Weights of a small transformer language model: RMSNorm before each block.
MLP neurons of a small language model. Each row is named by its layer, matrix (gate and up: input weights; down: output weights) and neuron, and shows model dimensions 112-239. Each number is 128 + 24 x the weight over its row's rms, rounded and kept within 0 to 255. Numbers have three digits each. A neuron's up and down rows have the sign that makes its largest values positive.
After each neuron's rows, "fires after" lists the tokens most often just before its 100 highest values on Wikipedia text that the model never trained on. A number after a token or word is its count.

L14.gate55:130121171149099134097081104168128121147150109142147122133113144154127134169078127122098152119173158138148129112117167157120139106152136112143087163159135127122135084166134136118141176137110129075142117177127120134152121147129104159130095111195110124119121148161155133169171130121159072119137142129113111113122149136111096116154151123121123134105050148111071115174108110189166145143092
L14.up55:126172110087145091068130146183148155136145120100129102110132107115144129141116109117121147175132112095120141152147113159103092091168136137155107144112092150155121125084167103121105133105080144110129142102174170109174122154103108142105107136138149132173124148140171108085118097161112142156144130101088092142129161129147081134133140155115103094107132119111152134139161147118130121108144
L14.down55:107121100135088177114099124076142102125126091093168113141096135137137134133141138120131170132121109093122136120129153105123151129085153146126148154123133140136120102147096107089148101143116119119123134201136111104131108183126161122146110130161107143125124128157126130095139165115137114090134133084108114102099171147079163100156163136122157144128159101130129128137114132161147173143094
fires after: "ent" 16, " ex" 11, "ri" 9, "s" 8, "ish" 8, " su" 7

L10.gate303:157099166136162127146146154134117116160128128132137106125121145085133129137106157111122098150112152115074116077106115081127112159131138107113175131146137123120118106111168138119145117095145139117119180104082164108172134155124114132150136115135103145170127120135151127150105164182151095133112153129131137135116164089131112169116121147159101156131103144113113102159108110125109153127119
L10.up303:102142108137104146116090153151100127058143152153101153142106141097093131169128093160132125136167134081136110087088126119087116100111124155139102130120123094114125107132123142133128151123161110152136093139155076122186175110139100107150123157092139126120105119142124151134159124158139146124166140133121160135150123142134161157111149105139112131122137112137109182109093145133109150110109
L10.down303:148115137117131159095134160128098113149142100085108131103139114156122187118145112134154124122135091148122155149109110117146102088119121147133135062109136140129119140154082096102118104075135124140122133120136128175102140114121130058094146136169078185134107114102142145150147121125119090125139115148136108129139089111120156157145135136130137156124167078104124125132126106164130096120146
fires after: " " 66, "s" 9, "n" 6

L12.gate124:116087132127138120125121148119138152163188126103138155114125126163129143144067125120125132117148108107113092077102116098139105170187165146173131094088145141121122101134117148158135121118137102120164134144170140110148121151125138105158119128118144111087115118115105133101110151146131126146108115089110163121115147087159141163121145122129165127146100135125103105113100194102117114147145
L12.up124:091130137120128148158137146108156165127157099120142102110136184130091103135110118106149152163134162109110141133117130125109160120184167123105126143080127139096131130148106123128127116166106150115130145112186122169104151108122106097145136157086105135116127164076128175169142100132122108148129108128121114135118125096108120127199137168140142143119135119144099167101131169157145127111157
L12.down124:111126148110139120144136134154101126128158109135131111143110158145150144116104130129148121148135145133134137178118136082139172115143151068128100149105127146066140118148140145100154166144134099094123118105111127137150133065058115108089153148104097136124095121132161121165093137162134150124089112132135127185147114086121092105157131119106108143108109119136095149124137140152145101157133
fires after: " " 33, " f" 11, " F" 9, " X" 6, " B" 4, "T" 4

L10.gate381:132088148144130149151181153130137122130130102087135144123110149104161126135138196068100096094146159141109109111088146100148099131140194110135149107118121146134145122110112121174163110111123124138133126107158136111144143153133157109172130134119120080133147131147172146132130116125126099101144148159138080130088139123131129139116111108104149130136118118141122132135129143136161142132154
L10.up381:100151144135133131112114108174104158121093118129137128149135136103169155182157117100112152142123116143135108164108151126161141154146120177163083041179123131102155103138133166132112145093151124118144081110117139152100139132146107128120079116150125122122140117117110092149132148121148135150105110106127116113176150134129143139119073128173163128147132112123120155102134131100170104148141
L10.down381:108138120187122132095129078134120164122110139124163111136161131139124093157126111125119130128090113189134138142115169144152137149153149150100103089117143127140156122132095126134154141120120118131105107129134121081140159061107096148137102146153127113134146115144118140146108091143120119114130094115090140112129146162133088081147141180128116174099152097173095102143128113083141161110148
fires after: " (" 33, " " 15, " P" 8, " p" 7, " c" 6, " \"" 5

L17.gate144:136129117136140090106156151120157117148147102129134125147128125129124157137097124116163153121176095133082138161105132088097110151177137148110098113125145104172112131109108125109119173110127103131115169098123159130135105122165134091126126103091135162126118107127119136143122145113124102131113137118154101146135139085080171169107120123135100088158123128147114139128092083164170206163142
L17.up144:169114131106140163124135154149101126145101126131154153100146092108094094119125161081116195137102122128132091122120113146145147148128114159099144142120127125177144103131148137131091111099143149152118137090147145192166106158108125159110132085127133106103146125134132101135126176123110130128134072151094135104146095155156112092159164097115155123146118117130137155133138134105097153112145
L17.down144:103134135094101133182124129131101143131134117106122132119142156119132175164135124165139137096104155128150136111168113134127091129117107127117147148133182113162127100125149150167137133118128151168136128130131117144142105094173116143137106106146159154129109127128137101130134119162163168145135082139160133154130134129118161137110165052129105126129202116139148107124136120141119172144175
fires after: "o" 14, " de" 13, " re" 9, " F" 7, " Re" 6, " b" 5

L12.gate96:151110147122142114090138126111133136178138128128137128133152094160118151104140104142118137169126128121111095107105118171132125135093108159161130108135127104166071110139178152134069133125128146173133179079111141181135118173118092093119095116152148122146142124105129149118139178092151136128149109129139150126105166098134143178094130157142142111105140121129128146141113116132182105150130
L12.up96:109074164132142108122180111134098103102127128124094127156138121126128136097088088118128117155170092166128112122138144106113126112095139074126096124133119109112089086092129138153096127110165175153076155082138141135184161144112128120141158134111144127133133134103150096142172145108139116087164135136100135140193125140127111113111123111152114125129149157168124129149112115141118132145120
L12.down96:156143110159144133096124150125130118112092115136101129107123141100114138130126129107160147143133119147136141167129117119164134104155152153110108107114128086098110129125103111154074123143099134104144137142129131119132167139151086157149160128124107113122136143147166097131130174087138110107085130180110109122091144139128129124138111101172087118177130101153114069112158110128167134191114
fires after: " f" 31, " c" 23, " F" 22, "o" 9, " C" 6

L10.gate243:157121101126138131113131100130179178165177146114139165109114072140157093165149120137125138111106141147072130124121109147147113130141128128182132154155136150113068111148166146159095139102100135144142115130133154137103144135130126130161168137115108109077125122106110103112098156101114136128128076127118168124117135088114109161135065073121101090146106139063085142143109150125086168164162
L10.up243:107095096139142119164137147179154128166108180120140115107143077148096142101130101119117097173169127090107131098111128134111131128142140110077119163113133144142135139133113137156123142152148163133118150151155187186161156159088138146115194134113092115147101128112130113119125121091177136091113147140119103154160140141105136103105150172179110110191140140112126120140112156120112099134112
L10.down243:107084111136141138112121116152106137106125094108118154116105131131104137135147123142071099136138120105137140133143138133101133145102113115141139107121129065147131155125124158103181120152138093059084117151088132126159117154084116154136166104082099088130092134144166165130140132084161127143117119136159157094145142129123105120046140108154074117103103116143113098164173168150081135109114
fires after: " f" 31, " F" 14, " S" 6, " |" 6, "ur" 5

L18.gate284:142103123129137166122179123118143131128148136108079146140124104089073129123120106097159147076176116084171119108118112116118119117133144118149086141116132074133123041149119159127172133120153117119099114125109068101133186116149114122125123128102132122096140105110169145119146103124151123091085151099116129114116134094135123108083142133142152142150137108135129135115132119140074146139148
L18.up284:125102159117143140141145155187112168135129162091137149128133111146147101136139110100135128158123175118146127144109111167119152130123082157142108125133133078097109127081143091129087149168138155125127065124137141137118165144151126118123110158160085099094068121135110105169131115107112073169107112093072134110134153140121136112114149176130134121126147106181166132075130153130110110129103
L18.down284:133139123147110092137154174117163157116149122105153130136163124123114130147109122101064164107130149139098120117094138115137092144124166133132134209133097143159127118122117107112135126146159097173106106164132152113157143110128098147117161126161140119149149140110126167081159147158102133126096163108109133128141136110135129091127122123145128118180122156138110107132141123143154152135113
fires after: " " 15, " the" 15, " a" 14, " P" 14, " T" 9, " in" 5

L13.gate421:138104140173104140156140152099157147132124149105113150140070126074119156138118132055147151093133136151136127158120137087153102105127142125162131119102139081132100130151128121140113129088163142137140112140155121138140158145138107080103078112144127078136146095112149111135085133084152103155101114142103108147125137094115159164113157145123159158103071129157119134088085144085093138139116
L13.up421:090149134122140116126139109124145199137121171149160075114139091134159146102098109107104167159125131154124146143127144140153138130147143139130146111129103108147164123116152135137065109103146158161111160110157149105123134108131080122146067139140125099155095199144065140133121107143148117107110104128124132119117125114109164147143138137091115148146140147106126138107149179117112142153186
L13.down421:071156132127163134124112145105102153131185143137124101159141126139155185124136148135126134152105162106155119143119164128114166146101138129130124178136132115124161131112170111093128092166134134110124139161121163125089127143127139129147126120161114180137108143155105108102104064164107087137114101147178186109163138096112117119168140138118145120142117116152114095114107129140088122135154
fires after: " E" 17, " C" 15, " T" 9, " P" 8, " Ma" 6

L2.gate362:122100128145094133113106061149118120136132090108141142102166089101114102124125107147133114117164147133098118109137141102130122109096159173129142110158134142133123128140107132131137119156137119082113114124084094123157153122117124127146117119089100134109215169093144151141152146098175149108126129108144131163102113123155108160137115122142104161139155145105106165147121134146163100114133
L2.up362:135122125134120084127143099093115085143121163146129089110108138116116095149146154126113150159100123145125113087120100131115108112139131133120132108113122165140086087075140098096149157116116107153121130134104192128116144147150173106114142123121145132158136160090129100105116158157173113150122138119107114119106086119113153094158080151070136110121111150140160089126173125123126151152144
L2.down362:164118118084143130125135123076155168119142155131103142112154117104160112117165151127118127135123139157153104112123102132146105100129144133116142107084172151157112149125118088151144139146106131130122166084130125157126136091150154142083109121121132121103158172186111126085112138115108096124116107153144114127156118122156093152146124163115142151126127127138117150158155140152154139141145
fires after: "\n" 100

L9.gate20:148111150121124119100118132118100138168106110115135129111118126125149156141117159113133082112109112122134129093085126100129093126093149134159163132121137113175157130103123159095152134155165153112125140123106129152098127124126149142110140115123164092139102160070130096123159109140152135139082158112128116185104087160168150103109104149103155113117115159081096126160130143137148141131120
L9.up20:140160160088092097143117106118105110159137111162149116107115086161113168135125131139154099152108117126143132097131138130155113111109141144138111132132150100133176167142091139093142134172147144151090183134134175202126107114130129123106149134130170113136117191054131109133167116136163141130106114155125118126138107121147131122098139115134128151143135149092102108150129140133128115093111
L9.down20:145125136117127113119125151128166131121153143143120096150153082118125099109084099142137142132144133138143091125120151152112154107141122145118109109155142168134089175184132127103113122170128088159082117133153072138125128111163143119111175116126132171139126183132113148129093120124143139100098104137117133140161124158121152126164146088112127124088137124170135128121124104133178111108141
fires after: " (" 23, "\n" 18, " 19" 10, "-" 10, "|" 7

L11.gate434:177122103108113131131156142106101073109148119102121110136103081157131162139135144114110113101124134137135148092188118118151153129127143131117092106112148106173086164107151139148099118105095129122123141108153128156131158143166112161153067079133123117116155107127118068089150107131141111143077107108142118104145113138127103135128135114104133182124101154117092177128129092114120127146113
L11.up434:147155119152109116113154174122105118127167099103108111180126065104110107098160174135117175110153154148110108075099155123117148143135104162119175070142046105115121154111075138120144121094117165120143144133134110115137126083134125128103143112129133124118105174130127170122114137148158149133109105152138132101111093145127154131106143187131148122092120132137120103121089147149091125094091
L11.down434:113121141130122098120104110145131062124168105137105118114134120108165145141088117143104093100100109160108137149152111121164092117105150144122142134116134153131127153099144128126144108093096140176127132138091166072136110121144143086141137147084099142085136141106106116102192121103102101142107143122095098091113104122103150158142135138108124123147124137155108151112163118174107131161155
fires after: "d" 19, " con" 15, "c" 12, " d" 8, "ur" 7, "ff" 5

L10.gate220:109185129156107126164101142135085177174158160111111135141132125127119131122100088148115145071135122121128149122086130139098117150161120126148113144166142134153105109141107094139154154106120098135118146148103081104099124136131081116125123158104113140090154086152165091130098143139118170140143142128135162085165139143108152139132110216132129101158111135120151103153085125098112123144141
L10.up220:109159176104120099169116141118107153119105124135098142128135111141083136126132070134114143117209154158109127131167113071143142184142130163164093102159143126124123068133112108155124098089140085159123148128135113123132145125135113119162127136091143083119132174148089169125124128130125133126160078139138104083142123119124135108094088158136144123150121137120121111116091132130107075113174
L10.down220:180115148149125140112129118143153090104138119114123173166131107123160144143132097186121125120103132138138115106139120123161124102127145145084193089146124138136128179166135147120104097106102147126111114105148168182126153145164155103087129092148157139157118088099131179117156117109109133120131115141114102162117107119119102130124161095116130129138141093111149130131123169085139102106065
fires after: "ra" 25, " Ra" 7, "li" 7, " Mo" 6, "•" 5

L12.gate323:144105129116083142159125113150148114143102129134131131143126087152139118154143112166137136152132094105117112110097113118113136087108166139122174119134157140132102138121114129120098136083134148134121128125125118140134116130097126111142095121173132114133165156039152146113120175142146127136095105137106163134136169163147124119133135145162128112138116151129115111105115083153141137116116
L12.up323:126159109148137139111125162128082078090167117127104147161096133097086088100139120148145137098125115146135120151121107117132121136064174126122138126145107096151109159090148101118104164133128133146154126158104109111135103120139143130124109112104097079127170119109104151098135140103129122148108101102135124143104112138157176111121095107124153128118141111121120165108132130082132181115138
L12.down323:126150131108061135137115140122110095129130105102127123187129094062136128134204117112171123094137120126167109143147122104134156108091124113143122163103115081130143208134114108121128123120167154154170118140109108145136150123128125129152078100093134103129130069110119128084103109119128115179086121101113135166174177154134130131100116125110135151118129113140126154093151122144154163140127
fires after: " b" 24, " R" 14, " G" 10, " B" 6, "\n" 6, "ro" 5

L10.gate370:159121152120127155144134138119134174156157147094120185134141129151151151101093111118136086131139148120128100146108077158141137111171126136114116169154139129117078061142120135139130077113089123144150110147138115145128158140126092137064127125124135118122117112155140130142148129130112124127139086079135166090126152094106122168141144085143141180170089147108147117081149109095095148085143
L10.up370:160143160089120131128107125102135130146088133150123134120090139140149121156128179093151139120113070139155138131148124123123110162118133094143140134132116095151153114094177120141093120130150137140109116095162162160127102112111130106141140122182092174137149181171136121121113149152103105090129138113166151121107140144103128101136073177125113152158128109124102151154146147125139170147153
L10.down370:165117166140122145133100096140141172175126147134124137119133121134079132134127119086148150153128121141123099144090113100170153166104121116124137128115136119133125126135157172152139106116136156139143135105143110131143121171108121133107148118166159131126113149121148095134091139127135126153108135118121143095127120070125081111107153163167124090153133103154101126130172143091154167118165
fires after: " " 84, "\n" 7

L13.gate252:131099121170128103118134130146119130139096171079144128171115159092177104140108103121103118146121128098140157098126120111093073150131137104111139129129120091110085120126117115134097083139076163118147180151169081132130116205116188131125140116109093113142125126095143093167139189095155136148119148114116127092122137150128150156110147102110117172168085141119154121109092120174093135138123
L13.up252:098101126158127074148116115122096143133122088145132093132123137135170138143139111171122115138110131132137152130166133146106124139101096125127078096140151126121097150155118121116129134142119128115106150189123125129134145125165118158106145105131122151158134165096119148159125139144155186116129137140111101101093135129116169130143124118122125169197125131105211130112154132155131155134125
L13.down252:115163132160118096101123112104152128120111127181124136107118135166125119150114141114111120114130095132098160135136108154111144110115119158129079113119120131132151168118105123119134139128133105133115142155090146143147144139117133097140154131155165108186133171125127141149145133086159113116102085167106124118139136134123097141158081114119119155122124113122177101123159144166143135148112
fires after: " " 58, " his" 5

L12.gate434:146176116147122130108126117112131152114164118130068147144127108142147161109103130148129125162149129131138132176109106125133112140150166097118162152133113075113117117132171125112151122092127130131088145121138112131157153164122126135139155156083189149166117117146105079171141116151117201135123119130131112112176143072154093163162164146106127158185128122101145102135134116092155143138095
L12.up434:111134150126136096151091117138144141142105118132116162112084111113135107153131149140097131137152112140149117141156103120102143143125110088103145107076124168146129092107101135124119128084152111113115181168118102142110160089095120102143164132132143143161185104130089103144116123111099106101126070108145132164122132154100133095092142144089128107116149099114104164080131163156124114150155
L12.down434:098095106172143093097129106182150134137085108151153138102120137122088147155146106126141140124113137166126131158129152117139176098168112139080138142137132106138148162171103135067139144105108122122133147123157180119157150168095155124132149134109128131121127098108084114097162135092109104112102167127147166095111099090115144127093158157147128148140093094095140110129117180125093157131177
fires after: "y" 14, " Go" 12, " G" 9, " Mo" 8, " c" 7, "li" 6

L11.gate508:121123147130150133102130106165128128109131107118137183118143107097157115125088148117139108096131152150112112082143098139133123133150144169139166161152143145129088068140140121141138102129129110137136135086110144110132105086126127132103117104118112127191092143156150090121099118103128126124114059180134140120118101116144126165108117092135095123130131160147118122113090102123105151110132
L11.up508:088128108090134164143135142136086090164111105122147091110092124122138131153132141090141142111118082136154122104125139106096126147126152169103108156148091109140082111144141081126106099146096124169087145091154107128114177088113099111107116122120081147085115152113148126152114115091129113126124126165097130159164078123134178118131149131131143113067139124114140151142123142093101161115115
L11.down508:151167093122141126147113115133146086171154109152139112146122127145105159145110116105111120146126100148126102132122125121151116137104123162083093111143160162151107122095128122176112078141100170156112140099143135124111122161138107108120126145125137127117119117134143108120167144115092101161185107119149137136098130148125151113108167159129120132115123114115152172142123145147146153083091
fires after: " " 31, " Con" 16, "s" 15, " con" 13, " un" 5

L12.gate184:157085102103139149079130080195152110146191121105129127117119086090096157145110114095100106102153119171131096117114152154147108111145124109150138148134097107154129108158149154142120136088128108135168168120140111107162100131092096105169110140122124137143119126131135098131113109125133108130140132123144094123132135152107111130119147123090108142150130144131134109144131163120138185079158
L12.up184:130152155113127139148102121132126113097121136099125108122155145101127110093163180121110117090115153096135159111126120101118108134133159120144102088156142124136161151114122177134147119118161095124145081124102108128125140119098106115124091126102087115123127161142180151126139126179135116150115153101098096102115112112090069134152123163089132158061121140136127134132168142122141119118122
L12.down184:112182141141103137179129141081111132115081124134129102109106143168145129131131124132123166170166144097125113128126115046139123074132126154103100137104135182120148158096140108135141116154118113120129100103144129160132140147116124110113135167090112135118132124127137151127081129121114102123130120091101115183106148098150121134150115137110109181170138098117096146121118129187125136142095
fires after: " In" 17, "ent" 16, "ci" 11, " sign" 8, "ri" 4

L11.gate433:120134100146151119164147141139154136164098122102141147144145150116105193143126134114122120155116113101109135134096120085125074134120138117141107157101110168128133158138118173114169102096144109122174141099114129140184176111145094098140106118094132077090158113178112140142142097123105129128117111111112149141153131114104114122104153166119148170121104123134126143132134106135093147124174
L11.up433:134135112115100128087110159165129114133115149171127136158107143090111071170145176117115148091080148104149129135107091075115110152123135126147155136133149148154154138094124117158122151119148141152132143134164107110123087104169122154135125116108118127145096135149132120184117140081122116087168179135145114104146123081116134115161145183122164149122127122128153139186133101069113161172118
L11.down433:102107140113112136152107113117136143107112100136108146109176108116119190092150134097096124139132164175109128124110120106097116116159087140140134151137126129139102157160104155114110109134147141173163131121163117108160162111108113111135161161105118124121138135116153164160122184166128097133154095135130091111143096108160098171149161163155116153127159089127128108128114125085095096053165
fires after: " " 65, " P" 9, " up" 8

L11.gate272:149094148128131122109113108141122095137131153165098104122122136090115122107117140128134126084152149086134125131100141125129150096154172168101115145135138150140132121092169121120172126127089091136118161101155148101127144126158113153106138108104154133160136119127124142177141089121149156072133111097114114116120146116141152148111065160120114139116096143116107163139088139131154130150124
L11.up272:175111151106089137112134122127094117110137122101156122161128089118146146109151107111182173115102159135122105108110094128121108107131081130103109129107122163158107108129155099099149163162091153146117089084129090099106108142165121139098102147089162149144146102172165112102088153121122144163126126090162096152104093149099124097142162113123122141106146159124147142153139093137147132112172
L11.down272:156156129138106138105134117152122104078149129122112151158093139123154124135121131092109111171140101145142158131132193152098111150126118140136155137079124101127125130131130078113123128103133143136122160097120172141071098120097131109144134103165147161150146104114084118120142129147079170163152136096103143131141117114144114107131122168162098096127103141147080117113129155112152146117139
fires after: " f" 15, " re" 15, " Con" 12, " con" 10, "s" 6, "aff" 6

L12.gate98:166129128132149170130148123131086123155070119116150193109086137134137081130104159102164148099170122105111137130135118100152102153157114054103145156138152132141145110082142162095099155125097123122106146115117137122102142138139149107128055129135138136122138091152125115165130155115112138109116114108107173146129110107159129125128127152136110147135113092113127100129093077080144145137109
L12.up98:134139187128186147159143122120126122152090104142169127104103127170133123117131143138131149123168107095122121135105118103210146172145146075077113135149137155102132141140146154107124155134125109101156135117144149124115143147126142134114109099153154108142142115142148086114121132093092124110138113085088133127130106128147156093157138116137096118156134122097144087149135102102116113122087
L12.down98:099104123132150076124100123114146118138149106116113083143140105154131162135162093119080159124120134139119163158158114176148110115156119160133141125138097143094130121149107094137166131129148140114140134153147142131117125096102123129160176074142135168138119087089138078079142062153135119138120142151124103115180122140139154136128126097132102139147190113124082115138116168129132128116152
fires after: " re" 15, " de" 14, " Re" 10, " Con" 10, "s" 7, " con" 7

L11.gate14:146137130159082155100140128108115160102142146129123144132124144141118133090092131155102106146098140130149116144163072128121119101107108125117136112109116159127130140124095176133111106114099107145071107133181117142147138131152122099133130109096112138145152156156117096129131123150100135102082144124085127151157156114107127132150108136123113111127080083109108077123100108133099137097060
L11.up14:135161127137074145161131110104130129099130152138098110148110150135138191100132097140122147125148122081132123128138126116098155108107119140130172131092116111116128172151100131110098112119125140121141137113132079144126202125109135110116127146131132108121193123128105117135124117088135154119087124101134160102143154182100132112117108172142145104076114145147130164130122145153133112150111
L11.down14:170119147138161123138159144088149147146104119121124101120140115105123111139094144166123112166107108121140130176109116139138156153139122126143137116088112127106139127133126100097089100116126139139161154161103137097148130123151122133134167149144124139097056102101132099108126107102105128139139132099109098126133172117124148102117167151108136107126141174113140115080129106091158121105141
fires after: " M" 14, "ci" 13, " mo" 12, "M" 11, " Mo" 8, "li" 5

L16.gate346:165136118178101173173120145125144133154114151127139145115114120133159110142135142131119104129137109120166130125107085128088099177148126147155105124182182156132082128150110145148104078120115093134163152163152069119135122137157154093123105142133125092113130099154138119143141150151133151123145135135123148092168124124132116159123177134105090111137116138090160101112111124126112148135173
L16.up346:145150118118127118088136156099121111129114141116129094132129186137119088163142147171140137152111110127084170169142150144158160139140175122133132100126136093117163152155114105147100113114168125095142127113152077081108132127126114155117111117079136168115094127147127141146150155156129091109111179099096147117130141144129118079111124160163132121143151156124166145135141065130128129150134
L16.down346:129138148116132171122150104111103087150083146143122134141166177107119112155124119111080100112116132165144099109094107113166165142104112135142127109154121111149123115117087107133117140138152145142101112121138115107117182155147109163109163125152139094106109116107218095100080158132156107115111135163133144122091068118122088152118101143153133095157100140127146161120153165107066179107073
fires after: " " 59, " Jo" 5

L13.gate277:158107144166142193134101128113147138164145140133182116186083131190140076126153118107154119155118122089152120115121087079116092159134148093155132160116176106134097092127186097167115107118118143130102119112118094108107140163148153114103138148130127136121192087125150149128131168136141137144123123109130146131119125147103136161121143139170148133124136116136169131158114099158116155164166
L13.up277:135095104087110110121135167156108114097102094127146157135093143132114114118116122132137092153100170108135090125106088105110138132170173169143121135171133155126133122123125119139092131170121137112129126104179142065099126158130131132135142126131139107128135152136094133125115142112148143106083132112169083142153151124119134119146122141114103141133148180123179135134126134157182083137127
L13.down277:120127090079117102125100126105112115111103108139086143125127151134164145130139115139132097100113116119132104139155078115129093148095129111077102081152115133157126137098159169153094155164115093125107107116131123115098125140135133112099109134122134129143155082150120117092152203182096121146105138115116147111111141110128146130132145106121142123073132124119177135139120174133130116078094
fires after: " " 42, " Sp" 9, "vo" 9, "ff" 6, " sp" 4, "-" 4

L10.gate47:118121121181166172125118155149153120136109128144139200104116117164117123121075137142146147100150137141128116104133095106130122153114172135139149084176142179157075136124158166153150114093145108141128108080120119150142153122119117116144131116107140130154099112158130157127162119127117105116122139101116126148127081112117153153102122099139057100096120103079118117145119132177082161173122
L10.up47:104128143138126164127104116127124122094165114105139157124116139158091092110147099141117113151148136131125121097105121118125115173149119161125141154161097108114127100120167115122164121160133125112103134151138101140125130131113111125089126143110112123143082185084125082111082134135139124148140072133078172135123144113113094119133125138117141157088095147063149117148083102141124146113120
L10.down47:101142119130181154130145132118102109196132162143079140115106121151126153107121147129121094139122111118110123130163181119168133101146179140104099149098132147143153130192122126124134119101093093130104195149131104138138149102120125119100133130118129158095117171091091147106093169151135122107151158133170103158133144087119147134142152185124154131153097121095104137106130129140174142146111
fires after: " " 44, " re" 7, "s" 5, " =" 5

L13.gate424:135113142123145134125126121127141125158127094131157142158117096122147145172124117105107093112132113139145154071098117105094100106197154136140128146110116114145130091150171147120117091110122110173094119093182147116143130161142123127128119147151131103113093160095142085120123137095137076141123093135144142108146146098155093145115140128140120129104097130092146142145115159138114147120157
L13.up424:103096163150091155152110155095155058130132144099146141129068125135127140122139157089107128086107147102122126106147145154160122114122127102105149134112147169081124143103120139138148150110105139160145134111123121149094142107115105148122101123094107084171105117129162139093115152121122163125135133134122125097157127139145140125111140153134114138106163143125128149086169115108109114112092
L13.down424:098095120130096140160147111151140073099151127128185138129112134147101131130122152103105110111108101145091133153114122108143129136120081092123176131117155159108170121126182125117137117120140137126135118108131131152167173106141147144141126124138131123122120163132169154133144129097104116140097097109175117143171108155146168114095110128107127123090145121120112149142093094113074134094095
fires after: " " 50, " S" 9, " Du" 8, "ur" 7

L15.gate36:147119128139176110104133125123146103122105135175149098135179113191123139121099130156131144143113102144132159099148106083157106108132196134148145144129109083161109160110148110125129146129104088129121120085117132110126123112158102124177110132120144140152104156102125167100080165121150145144103133123159130162133096143120133143131111186107132132089088142060108120119108101135137140160106
L15.up36:131096134118139157114117121122125106129167159120131143135137132125140134111097128160114130093162089111126111114115148116138104125130100128169121153160171158114118134133152146132125110113168164121145155162134159111155163126107152130097137115111138091125106138105175100135090148115119119152091110143113125138088095138183115157124168162119101171092121166145048136162132139101131079127116
L15.down36:137119094160149132104086143127183119071126123129071149112120146107173143129107144146131078097119104146103132131144148096131081083119140148127145081123123126087157152134145137101116127142131103132141125144099174122126141155114111125179100104126108103157164142140111181120119119106159162109105089126077131140100103158099162120126127117117116125130138146117106165168135121123143138135170
fires after: " qu" 14, "ur" 8, " con" 8, "p" 8, " Du" 8, " lo" 7

L11.gate207:127110093145141148120148152120111129177169136101141177152142142158122145096066134106136161097122161112096146132109114105138118126138186132127168121127145170111105118122131110149113115157072119151098119146143117118106128129176117151102119118108163131137090105126166137117122129102155122169110081107163132144087093103123134160129117096163096099131084162132111129118089111139127160125094
L11.up207:146151128113139130140167113058161125142087131094135158111088125185124133124142098130160144134147139083134102144104088175123134112145159100125141112115101129106122113118088129157175150143116140084083106127137118138137084124174114147133133163120136138144114111127125120154162153116134088123131106107108114125115112140082087111124132145122117108102142155131070128160119145120119118145134
L11.down207:113145143080164160152125163130122145114121122081135181123105109108176150125159124159149095130145160114159106133128100158131147185133108117129132136084106102131147107134135105097149117141142138124083129145096113163158075117136115135211151170106157110141159085129114123109159141160122092115147143141086139148142101122132125114133167147135130102119109109096083166151171115154148105120082
fires after: " " 46, "s" 11, " f" 8, " S" 7, " b" 5, " con" 4

L17.gate413:141104106145104137112116089109148135148109118126176091116067106133132130141140125110108121127140173129115121114147173117110138130118152099120116115121128127141150124141149133144113128121162131118135188105128121096123073205107134143128106127114151107084128110106105165127117172107124134149087131106118116167133099117126119140076132091131133139138092135130140137092162133103123120125067
L17.up413:128169141143080115091121115107140132110118131112135119089102159162164137127101139127109125101077105109131121134082114136130108123120115137096160106133163099111142117163137103125130148132145097136095157161136142110128126142106122127158074133126166129119105126114107099139132099160133160140122161114141142137129112105123105112129122119093129157149087133133143166118141079115125157159101
L17.down413:150128120151127154115129154133137126131159104096187117101134131130195134163096157165140119149145090134094115112120133142139134109131138151115113144058132093129138156136144099116109061124175140138128101153105124109135155148139133122163120121117151151124092108110147124122103107119127145123108129133121158133172088130137116076134170117112146145128072125169170127153135125112137114120101
fires after: " was" 41, " " 10, " became" 8, " is" 5, "point" 4, "ce" 4

L10.gate411:166091135133115131143153152140139096131115100119140179139113149153159142127134153093150127091109116145132116084114147132127100140144162118171111157148101116143128134119120170152120122123124103128156117161136093146149125171082129064120109151171124110117134147134140148138122132119136097161094125177082111149139099117152132144083160108172086125105100122117108124102076143138106161161128
L10.up411:112173122077093139111122146108138110158113122124127146125151066107133130167085121073124119139099157145155104107139181173113153132121086149150132158132143076162114110136131100104099124090109145104183112115155135129089128154159172114135141115151146132158143151160161139116111164137112111121133150139157131114103157142141156122148130130185143103154120143170165137136150159126141108146135
L10.down411:139109067150102156121110130083135130152134153151135104115140126107097116081113141089124095159087119154136091127078157128119123149130093167145132158122138092154158117066147113106093139109122110174167130149142133114115125152122107156159132109197167097129111152142138126129145113130110118178137128156139149101127092133136116089144160133119132127115142171110130117102114136098097147137135
fires after: " S" 22, "-" 10, " (" 10, " \"" 6, " su" 5, " " 5

L12.gate103:130090097125130132135139127145180130186171150061134139116144129149114117126121130072144138124160138129086092088142078086100071131146152105097127120137119130127102124132179140110152125109117121117098165116167120104154105157135135130114131120115129115120121099106160113139085163139147149122137109095124129133108130099144075125118089101122115102130117117143134122135125155107141129144119
L12.up103:153133129087119102117110094141172154166113139125116143113130104135133129104126122079135117131151145146077085108184115092100098162170129168116081100144107114162122150119125132094137144117104142094125154136092114128107167137122110119125113115129088112129150106106133135113047138173170146114115126091110129090126142133166111089146066177153103126131149139140113117156113169139179114123125
L12.down103:155107111112151130153105084102142123119120152126116159126148095118092142108124109126148081119168143157161133092187107099099147171099107180122072117110108134093122160131125146110173186123138149108150114149108131127138115139122105173168146136089138123100122139099159113112115116151175160146127147116150146109148145126113130116156103162129115101140163159147156112147120166122100098125160
fires after: " " 36, " 1" 13, " F" 7, "n" 6, " f" 5